Weights of a small transformer language model: RMSNorm before each block, 219M tokens.
MLP neurons of a small language model. Each row is named by its layer, matrix (down: output weights) and neuron, and shows model dimensions 16-79. Each number is 50 + 10 x the weight over its row's rms, rounded and kept within 0 to 99. A neuron's up and down rows have the sign that makes its largest values positive.
Before each neuron's rows, "fires before" lists the tokens most often just after its 100 highest values on Wikipedia text that the model never trained on. A number after a token or word is its count.

fires before: "p" 13, "ult" 10, "ear" 10, "id" 8, "ing" 7, "ident" 4
L2.down394:52 46 48 48 70 39 48 64 54 40 79 44 62 42 58 65 51 55 68 38 57 49 42 52 38 50 39 45 56 72 52 54 41 44 57 44 55 57 63 43 46 51 35 54 58 54 50 30 63 49 56 47 47 43 20 56 58 51 29 40 57 52 51 38

fires before: "-" 100
L8.down133:49 58 62 53 52 56 39 46 48 44 42 51 39 40 52 50 55 48 43 44 74 63 66 51 46 46 42 42 48 52 51 40 42 38 53 54 46 52 44 39 61 60 46 39 37 52 48 45 53 42 52 56 36 54 49 51 37 46 55 47 44 65 38 55

fires before: "es" 28, "ial" 10, "er" 7, "|\n" 7, "y" 5, "ed" 5
L7.down80:58 42 41 66 46 51 56 40 58 56 41 35 61 57 42 56 51 52 41 39 53 32 42 38 65 50 60 47 34 27 18 60 53 62 77 41 51 33 38 48 50 49 57 72 60 46 48 48 54 54 31 48 48 44 54 72 49 77 42 40 50 52 62 50

fires before: "id" 20, "ent" 14, "ing" 9, "end" 6, "ers" 6, "am" 6
L8.down113:43 32 58 67 52 69 53 50 37 39 48 51 45 48 53 50 42 53 63 31 56 59 48 72 44 57 46 40 53 49 43 59 38 55 42 44 67 55 48 36 53 58 44 57 62 43 49 37 51 58 47 50 48 55 57 62 34 46 20 49 34 36 44 36

fires before: " and" 21, "," 15, " in" 8, "." 8, " to" 6
L9.down279:57 64 60 60 56 42 64 61 51 56 53 48 51 63 53 53 40 80 42 61 71 39 49 63 77 66 74 60 57 57 46 35 55 46 47 47 46 46 42 49 53 58 49 62 46 37 59 63 42 44 56 45 48 40 34 67 39 44 49 42 49 50 46 68

fires before: "ever" 26, "a" 13, "an" 9, "end" 6, "ult" 4, "z" 4
L9.down229:55 41 49 65 45 41 26 57 48 51 75 36 48 53 50 60 50 38 42 43 46 57 56 45 29 32 59 60 40 73 47 61 32 48 58 65 58 45 49 33 43 43 52 49 51 42 45 50 48 34 53 34 57 44 40 40 58 41 48 59 34 43 61 60

fires before: " The" 32, " It" 12, " D" 6, " In" 5
L9.down37:49 33 51 55 41 49 50 44 41 52 63 48 29 47 53 61 51 38 48 50 59 69 59 60 38 51 40 64 38 51 74 37 50 39 64 49 46 57 72 46 41 24 54 50 51 41 52 53 53 40 57 44 29 68 51 55 55 28 57 53 48 63 41 45

fires before: "ed" 23, "e" 14, "es" 7, "v" 5, " to" 5, "p" 4
L12.down81:57 38 54 59 54 52 24 40 39 58 56 30 52 57 56 65 58 44 48 49 41 38 43 50 38 45 37 41 29 39 46 52 41 48 45 40 63 48 77 55 47 62 30 48 53 45 66 42 51 43 49 58 48 47 49 55 37 49 53 60 52 41 43 39

fires before: "ly" 28, "th" 9, "l" 7, "ast" 6, "m" 5, "ious" 5
L7.down102:44 35 58 42 56 28 49 47 58 63 49 51 46 61 56 50 53 50 37 69 51 62 68 47 26 26 45 59 48 56 41 44 58 64 48 54 48 47 42 31 43 44 34 42 43 43 48 61 73 36 67 47 31 63 46 33 43 24 36 37 74 57 49 40

fires before: "ild" 21, "il" 14, "ell" 12, "ff" 7, "y" 6
L5.down273:64 47 49 46 36 47 25 31 61 45 70 57 59 31 62 58 41 37 59 33 61 37 41 59 42 68 41 60 55 55 55 49 52 48 45 57 56 35 42 42 60 48 48 53 41 44 65 56 57 50 60 47 35 45 53 53 59 44 50 68 48 63 57 58

fires before: "s" 23, " f" 11, "ed" 10, "ing" 7, " with" 4
L9.down143:40 57 57 59 54 37 54 46 60 48 49 72 37 54 52 47 52 45 53 51 68 58 67 41 48 54 54 42 49 50 54 41 48 49 56 38 33 45 38 32 45 46 37 55 48 41 46 42 45 62 72 47 55 41 55 43 47 45 31 61 65 42 54 66

fires before: "ed" 32, "es" 29, "e" 11, "ing" 6, "y" 4, "ib" 4
L6.down433:40 62 50 58 61 51 19 43 48 50 53 39 66 37 44 64 32 46 53 36 27 44 50 38 42 57 51 38 49 45 39 31 45 41 63 51 71 38 59 56 50 44 38 46 52 45 35 43 40 38 43 54 57 55 56 54 45 57 48 56 52 52 43 51

fires before: "===" 20, "=" 18, "==" 14, "|" 8, "G" 5, "S" 5
L2.down167:45 58 51 30 37 47 68 75 42 36 38 44 41 48 45 62 44 46 64 58 47 30 53 37 63 35 57 44 55 49 54 47 54 38 53 58 51 44 54 31 55 79 52 45 45 50 44 39 47 40 44 27 44 48 50 56 47 45 32 44 57 53 58 70

fires before: "ition" 15, "it" 15, "er" 11, "u" 10, "em" 10, "ed" 7
L10.down409:42 75 50 26 63 57 43 32 43 41 42 50 65 53 50 42 49 46 46 37 60 54 46 49 40 43 63 47 43 42 51 57 33 43 48 54 66 59 41 56 44 51 61 36 49 33 45 44 54 42 39 66 72 46 68 38 53 43 55 56 36 48 47 44

fires before: "un" 24, "and" 21, "iss" 11, "on" 9, "it" 9
L8.down457:61 77 47 56 41 44 29 51 56 37 51 41 62 50 48 59 57 63 49 64 52 60 58 29 42 38 52 40 51 55 39 48 41 46 55 57 63 54 44 49 40 50 43 57 73 61 41 49 60 53 48 69 60 57 37 38 48 39 65 45 35 50 33 46

fires before: "ed" 18, "ement" 17, "e" 8, "ing" 7, "es" 6
L10.down227:56 60 62 46 44 67 43 53 46 51 51 34 50 51 55 57 39 77 40 47 47 16 44 63 60 38 59 44 45 42 49 58 43 63 63 51 61 40 49 43 44 45 52 46 41 63 39 43 54 60 49 33 60 62 38 49 71 53 47 55 48 33 47 35

fires before: " med" 16, "s" 13, "ies" 10, "ific" 5, " I" 4, " L" 4
L7.down52:48 48 54 52 31 38 54 53 48 53 41 66 60 50 41 29 50 57 53 57 44 33 58 60 58 63 59 46 53 37 65 47 47 55 46 51 57 43 39 55 66 63 46 47 77 31 58 55 47 47 36 38 72 31 66 47 70 55 53 42 60 34 45 67

fires before: "n" 30, "d" 10, "nt" 9, "ly" 6
L2.down93:60 32 52 57 52 57 51 54 63 66 56 71 50 54 51 52 69 61 39 59 53 48 67 55 50 35 33 46 46 72 51 59 33 48 49 44 40 46 56 57 44 42 55 38 40 44 58 41 61 47 53 46 46 45 59 54 55 58 54 46 52 40 31 46

fires before: "y" 26, "ic" 15, " of" 15, "s" 8, "n" 8, "ment" 5
L5.down147:53 65 55 54 55 56 66 37 36 58 44 32 54 48 53 41 45 50 54 51 68 44 58 34 37 52 43 50 49 59 41 44 42 61 69 54 67 42 34 56 40 65 48 66 34 63 54 45 51 50 41 47 52 52 71 50 45 53 63 58 37 43 56 50

fires before: "ry" 16, "y" 15, "s" 7, "b" 7, "ri" 5
L2.down143:45 33 56 45 40 52 28 62 53 54 43 64 46 63 54 55 55 40 56 52 49 66 57 63 43 48 43 37 29 71 50 32 51 27 39 48 34 40 57 46 45 52 44 67 61 45 43 64 55 62 58 41 60 27 42 41 59 45 45 57 44 52 65 35

fires before: " a" 25, " an" 11, "ac" 6, "ab" 5, "ing" 5, "use" 4
L7.down156:44 40 46 57 50 41 37 32 67 46 38 56 43 66 60 53 49 74 62 55 32 32 35 40 48 50 42 34 67 27 49 65 70 63 52 41 59 67 53 49 64 51 55 52 47 45 29 47 43 56 41 60 50 45 60 63 46 51 45 44 63 40 49 59

fires before: "ed" 24, "ing" 16, "s" 6, "ation" 5, " a" 4, " the" 4
L9.down36:57 44 47 43 44 35 68 46 42 65 53 60 45 42 32 60 43 39 53 50 62 61 54 48 66 46 57 52 48 49 50 57 50 52 51 46 43 55 55 61 66 35 53 43 36 31 55 70 49 37 62 44 55 49 46 63 52 51 61 71 57 49 45 47

fires before: "ro" 13, "in" 13, "ain" 9, "rib" 6, "ra" 6, "r" 5
L10.down385:53 30 38 52 59 39 47 55 55 22 43 28 50 58 52 40 70 46 58 38 57 56 36 40 52 47 50 59 42 47 51 44 49 57 60 36 53 33 52 47 63 65 39 40 49 48 47 47 42 63 62 36 50 47 48 57 49 37 54 45 36 50 40 58

fires before: "-" 42, "g" 5, "i" 5, "iet" 4, "y" 4
L6.down457:62 68 63 47 39 52 34 46 51 37 48 54 47 46 56 28 59 29 48 48 48 40 44 52 43 68 46 49 46 46 32 64 50 52 49 70 40 64 55 41 50 82 52 48 41 58 55 50 60 61 37 49 53 48 46 39 32 45 62 45 67 45 38 60

fires before: "al" 31, "ation" 13, "ated" 8, " " 6, "^{" 5
L8.down225:55 57 73 48 52 32 53 34 54 40 50 64 42 37 38 54 56 45 63 47 50 56 58 52 56 59 66 43 66 57 50 51 34 50 51 53 56 70 58 46 50 58 49 32 43 31 57 62 49 49 43 43 39 51 57 53 44 18 45 17 78 50 57 42

fires before: "t" 18, "c" 13, "pl" 9, "per" 8, "ist" 7, "it" 5
L8.down345:50 31 35 77 45 47 37 38 47 52 44 47 49 62 51 47 54 44 39 75 65 41 69 53 41 56 46 67 54 60 38 52 55 50 53 48 49 66 58 37 64 68 56 55 44 60 48 60 59 50 46 48 66 57 61 52 40 42 52 55 55 53 39 45

fires before: " of" 16, "," 10, "." 8, " for" 7, " was" 7, " in" 6
L8.down171:65 67 58 65 54 44 76 40 52 49 54 65 48 51 44 53 58 74 46 55 53 45 63 54 51 51 49 51 54 63 22 44 35 47 51 41 46 42 41 40 66 47 65 57 44 28 46 61 42 54 62 62 35 58 50 34 52 42 30 43 53 54 40 45

fires before: "ad" 16, "ther" 14, "k" 8, "ro" 8, "ce" 7
L10.down73:58 31 41 54 42 47 73 44 68 64 54 40 44 58 46 30 53 62 35 35 73 27 31 58 47 54 43 49 45 41 50 50 51 43 66 55 50 53 50 57 49 66 43 53 52 44 44 62 64 40 52 65 54 47 48 33 47 44 59 48 44 53 49 46

fires before: " " 84, " —" 5
L6.down290:47 37 46 45 53 46 53 60 53 45 46 48 69 63 48 63 42 60 59 31 47 54 57 85 44 43 60 36 54 42 36 46 31 44 48 34 40 51 59 57 41 34 33 51 35 59 48 40 48 30 47 43 36 52 48 45 44 42 40 40 38 48 39 49

fires before: "v" 15, "ac" 13, "at" 12, "em" 6, "ant" 5
L2.down289:56 52 61 47 43 41 42 56 61 45 42 37 28 61 76 34 43 45 42 51 39 33 49 41 63 57 54 36 66 43 48 52 45 42 33 61 57 56 46 54 62 54 52 42 43 49 40 49 55 68 43 28 28 51 41 56 41 47 46 54 57 64 52 48

fires before: "ing" 24, "ed" 7, "an" 7, "et" 7, "ers" 6
L2.down73:48 51 58 22 50 37 58 44 50 47 62 51 62 51 55 49 46 52 37 55 38 46 49 52 36 48 65 44 49 54 46 39 46 63 46 28 47 41 43 51 45 30 38 53 27 55 30 44 47 50 61 57 59 43 32 50 60 66 27 46 54 47 58 34

fires before: "at" 16, "ac" 16, " /" 8, "ace" 8, "an" 6
L2.down169:39 54 68 56 59 57 66 40 43 40 30 42 37 56 57 52 59 45 55 52 58 38 55 52 47 70 64 43 52 51 53 53 53 49 43 64 58 62 52 47 54 50 68 70 57 59 60 54 46 48 39 21 42 56 57 69 36 59 42 73 55 42 57 39

fires before: "ent" 51, "ents" 23, "y" 7, "ence" 5
L12.down472:26 29 46 52 45 48 40 54 47 41 40 54 51 45 55 58 66 49 44 44 62 43 62 52 42 79 33 53 53 24 28 45 39 63 40 37 57 58 36 72 40 56 58 29 56 63 50 54 48 50 53 47 56 39 42 52 42 53 51 44 62 63 51 52

fires before: "ent" 20, " the" 8, "el" 7, "ence" 7, "enc" 5, "in" 4
L12.down369:43 49 36 53 66 54 44 50 66 46 43 35 52 64 70 49 33 47 34 58 56 55 63 59 53 38 43 45 35 51 39 49 70 57 43 53 39 34 48 34 55 45 35 59 48 51 68 57 40 45 40 58 58 44 50 53 50 53 41 38 61 28 49 54

fires before: "ed" 14, "ing" 10, "s" 8, "ak" 7, "ild" 6, "ment" 6
L5.down204:44 49 60 50 43 28 45 32 56 59 58 32 56 56 54 64 37 49 38 43 59 29 54 67 44 56 72 48 56 55 46 40 48 45 37 35 41 58 55 34 44 55 51 40 57 58 31 44 55 51 51 46 56 47 65 33 63 64 38 38 62 43 59 43

fires before: "es" 19, "ial" 11, "a" 10, "er" 7, "g" 6, "om" 5
L5.down368:59 49 46 47 45 61 44 41 58 45 67 59 61 50 52 68 60 29 39 46 62 48 57 68 64 49 54 47 48 55 44 65 56 63 74 59 49 57 37 54 54 40 62 42 47 43 61 41 69 52 53 57 46 47 60 51 47 47 49 47 49 70 48 54

fires before: "in" 16, "ro" 14, "urn" 12, "ain" 9, "r" 8, "rib" 6
L9.down125:65 44 50 59 54 45 49 57 52 42 39 67 67 65 63 36 51 49 57 43 54 63 56 49 36 51 61 57 45 55 49 62 45 26 60 67 47 42 48 53 65 52 54 48 39 40 57 51 38 53 51 55 56 42 54 63 51 34 74 38 41 50 49 44

fires before: "ment" 16, "ed" 14, "p" 9, "ing" 9, "in" 4, " the" 4
L5.down296:54 46 39 38 50 43 66 60 42 49 39 63 53 42 60 52 54 56 49 62 51 42 56 48 51 43 36 65 39 44 63 41 54 46 72 58 59 35 35 50 46 60 47 30 52 56 44 43 58 66 20 67 42 42 66 53 46 58 37 50 53 54 48 59

fires before: "f" 20, "ad" 16, "d" 14, "ce" 9, " was" 9
L7.down235:53 64 63 46 57 50 48 43 74 45 45 67 58 42 42 55 40 59 50 48 62 22 42 54 56 37 46 57 57 60 40 43 60 45 59 58 67 44 49 64 57 41 40 52 41 57 43 65 72 36 33 71 46 55 50 43 63 56 67 48 53 54 49 51

fires before: "ary" 25, "ar" 23, "s" 7
L10.down318:62 57 59 39 40 46 59 64 49 66 51 76 42 41 48 52 49 41 51 43 36 41 38 46 52 67 42 46 80 36 55 50 40 54 42 48 33 39 48 35 69 61 42 49 37 36 47 41 72 37 61 42 54 49 50 45 54 57 46 70 54 42 50 59

fires before: "es" 33, "ial" 16, "ed" 13, "er" 10, "ut" 7
L9.down468:29 92 43 51 51 54 54 42 64 40 52 45 62 44 61 59 47 65 59 46 64 48 56 39 62 45 33 50 55 51 57 44 53 41 57 53 53 45 64 54 65 47 48 56 46 51 65 38 52 48 45 42 64 46 57 38 44 57 49 53 32 58 52 52

fires before: " a" 20, " (" 19, " an" 10, " place" 9, "a" 4
L5.down152:62 43 38 33 66 67 41 27 73 68 52 57 50 44 56 53 53 57 68 43 47 45 49 52 52 50 43 33 56 55 37 49 50 46 67 51 46 50 51 32 46 49 58 51 48 43 43 46 62 55 47 31 39 57 60 53 57 38 50 50 45 35 74 57

fires before: "st" 19, "end" 15, " med" 14, "ar" 6, "ed" 5
L6.down361:46 59 58 48 58 26 66 65 45 51 61 53 58 51 47 49 57 46 65 49 46 57 50 28 60 50 37 42 58 51 36 59 42 52 48 56 61 50 57 46 46 48 37 31 66 27 62 57 57 37 68 52 56 60 38 46 52 54 57 61 52 44 50 41

fires before: " He" 29, " In" 8, " H" 8, " She" 6, " The" 6
L10.down44:49 52 43 48 45 36 56 36 44 53 52 55 43 66 49 51 45 35 47 47 65 42 64 64 18 33 56 59 25 56 51 45 37 42 51 53 44 50 51 32 50 57 68 53 46 47 44 43 40 43 55 39 49 58 41 51 45 52 51 42 76 54 41 46

fires before: "ed" 24, "e" 12, "ing" 10, "al" 6, "ir" 4
L10.down53:53 47 45 45 50 47 59 43 52 64 57 44 64 62 58 59 61 50 72 48 52 57 48 34 71 45 40 63 42 38 34 60 60 53 65 53 31 33 35 66 54 56 45 52 54 40 51 37 49 48 59 41 51 64 47 52 58 59 70 77 62 37 51 56

fires before: "-" 23, " " 17, "|" 14, "The" 7, "P" 4, "===" 4
L10.down127:53 46 63 37 34 58 57 61 57 49 49 61 47 41 56 47 58 39 33 54 68 40 71 61 33 52 40 41 43 58 40 42 53 59 40 45 46 55 38 37 58 66 39 55 33 44 49 57 53 36 59 43 52 58 69 72 44 57 62 40 50 53 45 46

fires before: "le" 21, "it" 16, "ies" 9, "es" 8, "ar" 8, "ia" 7
L6.down482:31 55 31 43 39 45 56 45 39 53 63 41 52 49 53 41 62 60 62 40 53 44 29 39 50 63 44 47 59 49 48 40 48 55 49 70 47 53 24 63 58 37 45 63 36 43 50 35 54 59 51 49 64 46 64 38 48 50 56 48 36 53 37 42

fires before: "ent" 49, "ents" 17, "en" 5
L10.down471:47 42 30 60 53 48 33 50 46 68 34 66 66 48 53 46 62 56 72 71 64 31 44 47 45 53 39 37 45 52 31 45 22 46 53 64 52 44 41 58 57 63 48 38 39 66 52 52 44 52 42 46 45 64 48 34 35 48 49 44 44 41 49 48

fires before: "=" 21, "==" 12, "S" 8, "The" 6, "A" 5
L2.down490:53 55 36 34 55 37 51 64 44 41 49 53 48 43 55 47 45 43 61 45 51 38 56 42 61 49 60 36 58 61 69 57 35 46 40 46 45 43 53 58 42 51 58 63 36 52 44 55 20 45 39 26 23 39 61 58 39 42 48 68 73 68 42 52

fires before: "ad" 23, "|" 21, "-" 13, "ther" 5, "ica" 5, "wn" 4
L2.down244:51 51 49 70 41 61 49 59 54 56 29 38 29 49 30 57 51 59 47 53 62 40 52 48 46 53 58 49 64 46 18 53 50 49 43 74 57 50 32 38 44 54 47 59 36 45 46 42 61 44 53 49 21 58 56 58 54 62 56 45 45 65 45 50

fires before: "," 31, "." 9, "\n\n" 8, " |" 7, ".\n\n" 6, " (" 5
L12.down63:51 29 59 39 52 53 46 46 47 43 49 47 30 36 49 59 33 50 35 47 55 55 34 51 58 45 43 44 29 56 34 74 61 67 60 66 48 54 26 55 35 40 44 34 43 32 62 65 45 49 53 41 41 31 44 35 58 43 55 36 53 42 44 52

fires before: "," 18, "." 16, ".\n\n" 13, " by" 13, " to" 10, " in" 4
L12.down35:54 50 55 36 42 48 66 44 53 49 63 50 46 48 47 50 43 56 64 37 60 58 36 55 46 58 48 50 63 69 64 33 49 53 44 45 45 50 60 61 72 70 45 34 59 65 59 44 44 46 58 44 57 47 41 59 28 34 48 57 59 47 29 62

fires before: "ed" 15, "e" 14, "ment" 10, "ing" 6, "er" 4, "ement" 4
L12.down170:42 40 57 51 54 44 52 40 34 47 49 50 62 44 47 51 54 51 49 48 61 41 70 39 47 42 35 75 46 35 32 47 50 67 62 39 52 35 35 47 57 49 55 57 70 36 42 47 48 31 41 60 45 34 54 55 56 59 53 62 53 54 36 48

fires before: "ow" 21, "ip" 16, "ort" 14, "ould" 9, "ar" 4
L2.down107:39 65 50 38 47 52 44 45 30 50 33 64 55 43 42 57 19 46 45 47 42 55 39 55 25 52 57 60 40 68 65 37 41 61 76 55 40 54 57 35 47 65 60 51 34 53 44 38 44 61 42 33 42 38 47 49 47 52 61 46 44 59 52 43

fires before: "ion" 23, "ed" 12, "ron" 7, "ions" 6, "ric" 6
L2.down234:43 46 31 50 59 35 64 53 41 40 43 54 50 53 54 53 32 56 56 44 29 41 52 59 31 60 43 46 67 46 41 64 59 41 53 44 35 33 59 39 50 64 46 57 34 42 60 58 46 58 45 34 43 52 44 41 61 62 49 51 54 63 43 55

fires before: "ent" 16, "ence" 9, "al" 8, "red" 8, "enc" 6, "est" 5
L2.down122:49 52 54 48 44 53 47 52 41 54 49 36 55 51 43 60 57 44 32 41 60 41 64 56 30 45 31 35 56 50 35 45 39 61 49 54 46 59 57 43 48 51 38 39 50 39 45 22 65 67 72 52 56 45 45 60 68 44 62 41 55 46 55 42

fires before: "y" 21, "i" 9, "ic" 8, "an" 8, "ics" 5, "ical" 4
L9.down319:45 51 56 49 45 61 57 31 22 46 54 50 37 49 47 55 38 36 56 29 34 50 56 34 61 48 68 48 45 55 61 66 60 35 54 56 47 45 31 42 41 52 60 36 45 56 68 44 50 41 38 61 45 56 66 69 60 54 52 66 40 38 45 45

fires before: " " 31, "ican" 11, " to" 6, " the" 4, "c" 4, "al" 4
L2.down283:43 42 49 52 52 54 48 34 42 38 52 54 51 46 43 46 63 67 64 29 47 44 38 50 46 64 43 60 54 57 47 64 55 59 43 61 53 59 47 36 36 55 46 52 64 46 52 36 33 34 60 56 48 50 51 63 47 56 58 54 50 32 54 60

fires before: " " 33, "le" 5, "les" 5, "el" 5, "or" 4
L10.down485:58 45 62 53 57 59 60 29 54 39 63 57 61 52 48 57 49 61 37 49 53 48 28 34 45 68 41 54 47 56 53 59 47 52 61 47 41 44 51 51 49 40 55 51 45 46 59 72 37 61 51 42 42 48 52 48 39 48 59 45 71 22 65 45

fires before: "g" 17, "in" 9, "re" 8, "ent" 6, "on" 6, "ree" 5
L12.down29:56 47 39 49 71 72 37 54 67 42 37 39 65 56 45 63 62 45 32 63 63 64 56 50 46 56 43 38 53 62 34 49 44 55 43 53 54 54 61 52 53 41 60 73 46 55 61 58 38 69 39 55 60 49 50 57 44 46 48 36 33 48 53 47

fires before: "en" 18, "e" 17, "ed" 17, "ing" 9, "es" 8, "qu" 6
L12.down427:39 56 58 46 53 44 46 44 53 57 42 59 61 46 42 52 55 48 51 63 71 68 48 47 44 41 42 46 62 57 51 39 39 56 61 48 63 44 56 78 49 64 56 52 48 34 47 54 38 44 51 37 54 73 67 38 38 55 49 43 33 44 63 49

fires before: "at" 19, "ite" 19, "ile" 6, "om" 6, "it" 5
L9.down83:36 48 50 43 39 71 38 55 48 37 65 58 58 60 61 46 43 31 34 48 42 63 47 53 40 62 63 60 45 42 42 32 46 52 69 42 54 56 44 36 47 51 52 50 45 36 68 60 75 41 55 60 40 57 40 44 46 57 44 55 40 50 49 63

fires before: "ac" 18, "at" 16, "ay" 9, "ace" 9, "oy" 9, "an" 7
L2.down65:39 56 61 46 33 47 61 57 52 41 36 40 60 52 65 48 47 36 44 51 43 52 41 41 56 63 54 25 45 55 52 47 55 42 36 55 60 60 41 39 41 36 53 26 36 56 66 28 49 51 48 30 23 46 54 58 47 41 35 69 45 51 42 55

fires before: "ent" 14, "ry" 14, "y" 13, "red" 9, "ence" 9, "enc" 6
L2.down323:52 53 42 50 58 56 24 69 32 44 33 48 42 54 60 65 63 51 57 39 73 43 54 57 39 31 46 52 44 64 51 56 52 50 47 63 57 51 54 56 45 47 54 44 32 47 42 60 51 54 69 56 53 38 55 55 56 51 46 49 52 54 59 54

fires before: "e" 16, "ed" 15, "z" 10, "ation" 8, "ing" 6
L2.down249:38 72 49 61 64 48 40 54 35 64 65 39 74 32 41 54 40 35 66 50 54 69 41 48 73 67 57 29 46 60 39 49 63 44 44 35 59 46 55 56 58 57 53 37 50 35 43 49 46 46 66 66 52 32 50 29 46 47 55 37 37 43 50 37

fires before: "in" 20, "le" 12, "an" 7, "vel" 6, "er" 6, "il" 6
L6.down37:52 56 52 53 56 54 41 66 57 51 51 38 55 32 39 36 49 50 42 57 50 67 50 61 39 36 33 62 40 62 51 48 54 57 35 27 58 51 39 62 51 56 51 49 61 35 63 54 59 44 58 64 73 54 51 52 59 47 51 42 39 52 39 48

fires before: "a" 22, "ations" 7, "i" 7, "t" 5, "ial" 5, "at" 5
L2.down37:47 48 41 60 37 51 50 55 50 49 40 47 44 52 56 68 48 45 52 54 43 63 55 47 62 42 58 62 33 61 29 64 63 73 52 54 45 56 48 46 54 54 53 47 42 36 57 35 53 27 38 32 30 41 52 57 50 58 49 52 54 51 36 37

fires before: " was" 16, " the" 13, " is" 9, "al" 7, "til" 6
L2.down316:44 56 38 48 51 61 35 37 48 56 63 45 55 54 55 52 63 69 48 26 56 47 46 41 61 58 54 48 50 66 37 43 44 49 47 58 56 59 61 45 37 63 57 49 66 46 53 54 50 39 47 59 34 48 39 59 54 49 42 47 65 47 39 48

fires before: "in" 19, "er" 16, "s" 12, "ing" 8, "ered" 6, "ed" 4
L2.down450:43 49 62 39 54 63 53 44 52 43 48 57 62 54 52 56 47 39 53 56 42 48 58 57 48 46 47 58 41 48 30 51 41 59 54 30 55 36 42 51 47 65 54 39 61 30 31 42 33 41 37 61 60 51 32 46 52 28 42 43 34 55 60 54

fires before: "ing" 20, "e" 18, "er" 12, "ten" 10, "ers" 6, "le" 6
L7.down161:39 56 63 69 64 63 47 54 41 63 54 45 51 22 42 43 66 41 57 52 62 48 54 47 60 53 51 48 41 24 52 36 45 42 63 52 49 36 45 49 51 61 53 51 52 22 27 62 52 34 49 59 48 48 50 45 42 36 47 57 62 30 50 35

fires before: "per" 20, "cc" 11, "pen" 10, "b" 9
L2.down397:46 34 49 41 55 30 50 40 57 49 54 39 44 49 47 56 47 62 39 63 31 58 37 45 40 44 46 68 67 57 45 64 55 52 48 42 49 56 53 51 49 39 42 29 50 58 51 55 52 50 38 36 44 60 48 68 56 50 48 64 45 47 57 35

fires before: "ed" 18, "ium" 10, "er" 8, "ing" 6, "s" 6, "ic" 4
L5.down208:33 45 52 61 57 47 48 57 48 44 60 56 50 60 60 44 48 54 57 49 59 56 44 43 65 53 56 60 59 47 64 51 48 51 66 38 59 40 32 41 53 53 31 59 43 43 50 54 55 39 38 54 41 39 62 58 41 56 48 49 43 30 45 49

fires before: " " 30, "." 17, " as" 9, " of" 6, " to" 4, " (" 4
L12.down498:63 35 72 65 58 61 61 48 55 41 43 54 41 47 52 62 52 52 44 54 49 38 40 51 52 60 53 40 44 46 39 59 42 69 68 47 45 55 39 51 36 74 44 48 43 42 45 71 25 48 51 65 49 50 53 48 45 52 55 66 43 45 57 52

fires before: " The" 26, " In" 15, " He" 9, " H" 7
L9.down406:42 44 68 33 44 39 57 26 51 45 32 65 58 55 58 45 34 44 64 53 65 51 72 57 42 35 51 42 42 71 55 49 45 63 62 41 39 46 43 37 51 57 58 40 46 49 48 35 46 54 60 52 60 67 43 55 40 34 36 53 54 41 44 42

fires before: " of" 22, "ic" 10, "s" 9, "," 6, "n" 5, " was" 5
L2.down329:53 52 52 67 58 42 46 56 52 51 56 57 44 52 45 39 59 50 66 53 45 27 34 49 61 45 49 40 53 48 42 51 55 62 51 44 27 46 42 56 46 46 60 55 47 35 53 56 48 49 46 53 38 48 71 42 56 47 29 43 56 49 60 39

fires before: "ly" 21, "d" 15, "n" 10, "nt" 8, "l" 5, "th" 4
L2.down242:69 58 56 51 52 44 37 39 69 67 43 46 40 51 51 55 56 54 39 61 57 58 60 67 37 41 36 74 47 62 68 58 37 52 47 49 49 55 59 56 35 36 56 35 52 63 42 66 76 61 44 66 29 43 48 48 31 58 42 41 51 45 35 43

fires before: " the" 45, "an" 6, " " 6, "er" 5, " le" 5, "ire" 4
L7.down338:36 46 48 54 61 60 45 39 62 44 54 50 61 50 47 53 61 55 46 54 42 32 47 51 40 34 57 60 45 58 34 47 45 31 55 28 72 37 57 44 48 16 48 58 49 39 53 47 48 47 63 36 35 46 56 50 57 50 53 48 33 31 47 38

fires before: "ip" 16, "ort" 14, "ow" 14, "ould" 8, "op" 8
L10.down61:42 45 80 41 44 36 58 43 57 36 54 62 58 46 58 53 45 59 51 44 34 43 51 43 44 55 44 51 47 57 56 53 27 49 49 62 29 40 56 25 45 50 48 47 39 41 46 26 44 49 58 40 58 41 50 38 54 37 28 39 50 46 36 38

fires before: " as" 21, " in" 19, " for" 9, " the" 5, " with" 5, " f" 5
L12.down380:45 53 47 43 48 47 63 61 60 37 32 57 41 62 46 47 38 56 51 54 47 43 60 46 43 36 41 52 53 54 43 68 59 50 59 54 54 36 68 38 38 59 49 58 59 35 48 52 55 39 55 31 45 54 39 45 74 43 62 55 57 56 52 55

fires before: "ing" 14, "ed" 13, "s" 12, "us" 6, " to" 5, " for" 4
L7.down54:50 45 49 47 51 55 66 37 39 46 57 41 42 32 40 46 51 42 63 67 59 65 50 43 64 56 44 46 47 58 36 38 50 47 76 49 41 60 46 31 43 43 53 65 38 55 39 55 52 62 70 50 45 37 38 52 34 27 52 47 53 55 40 60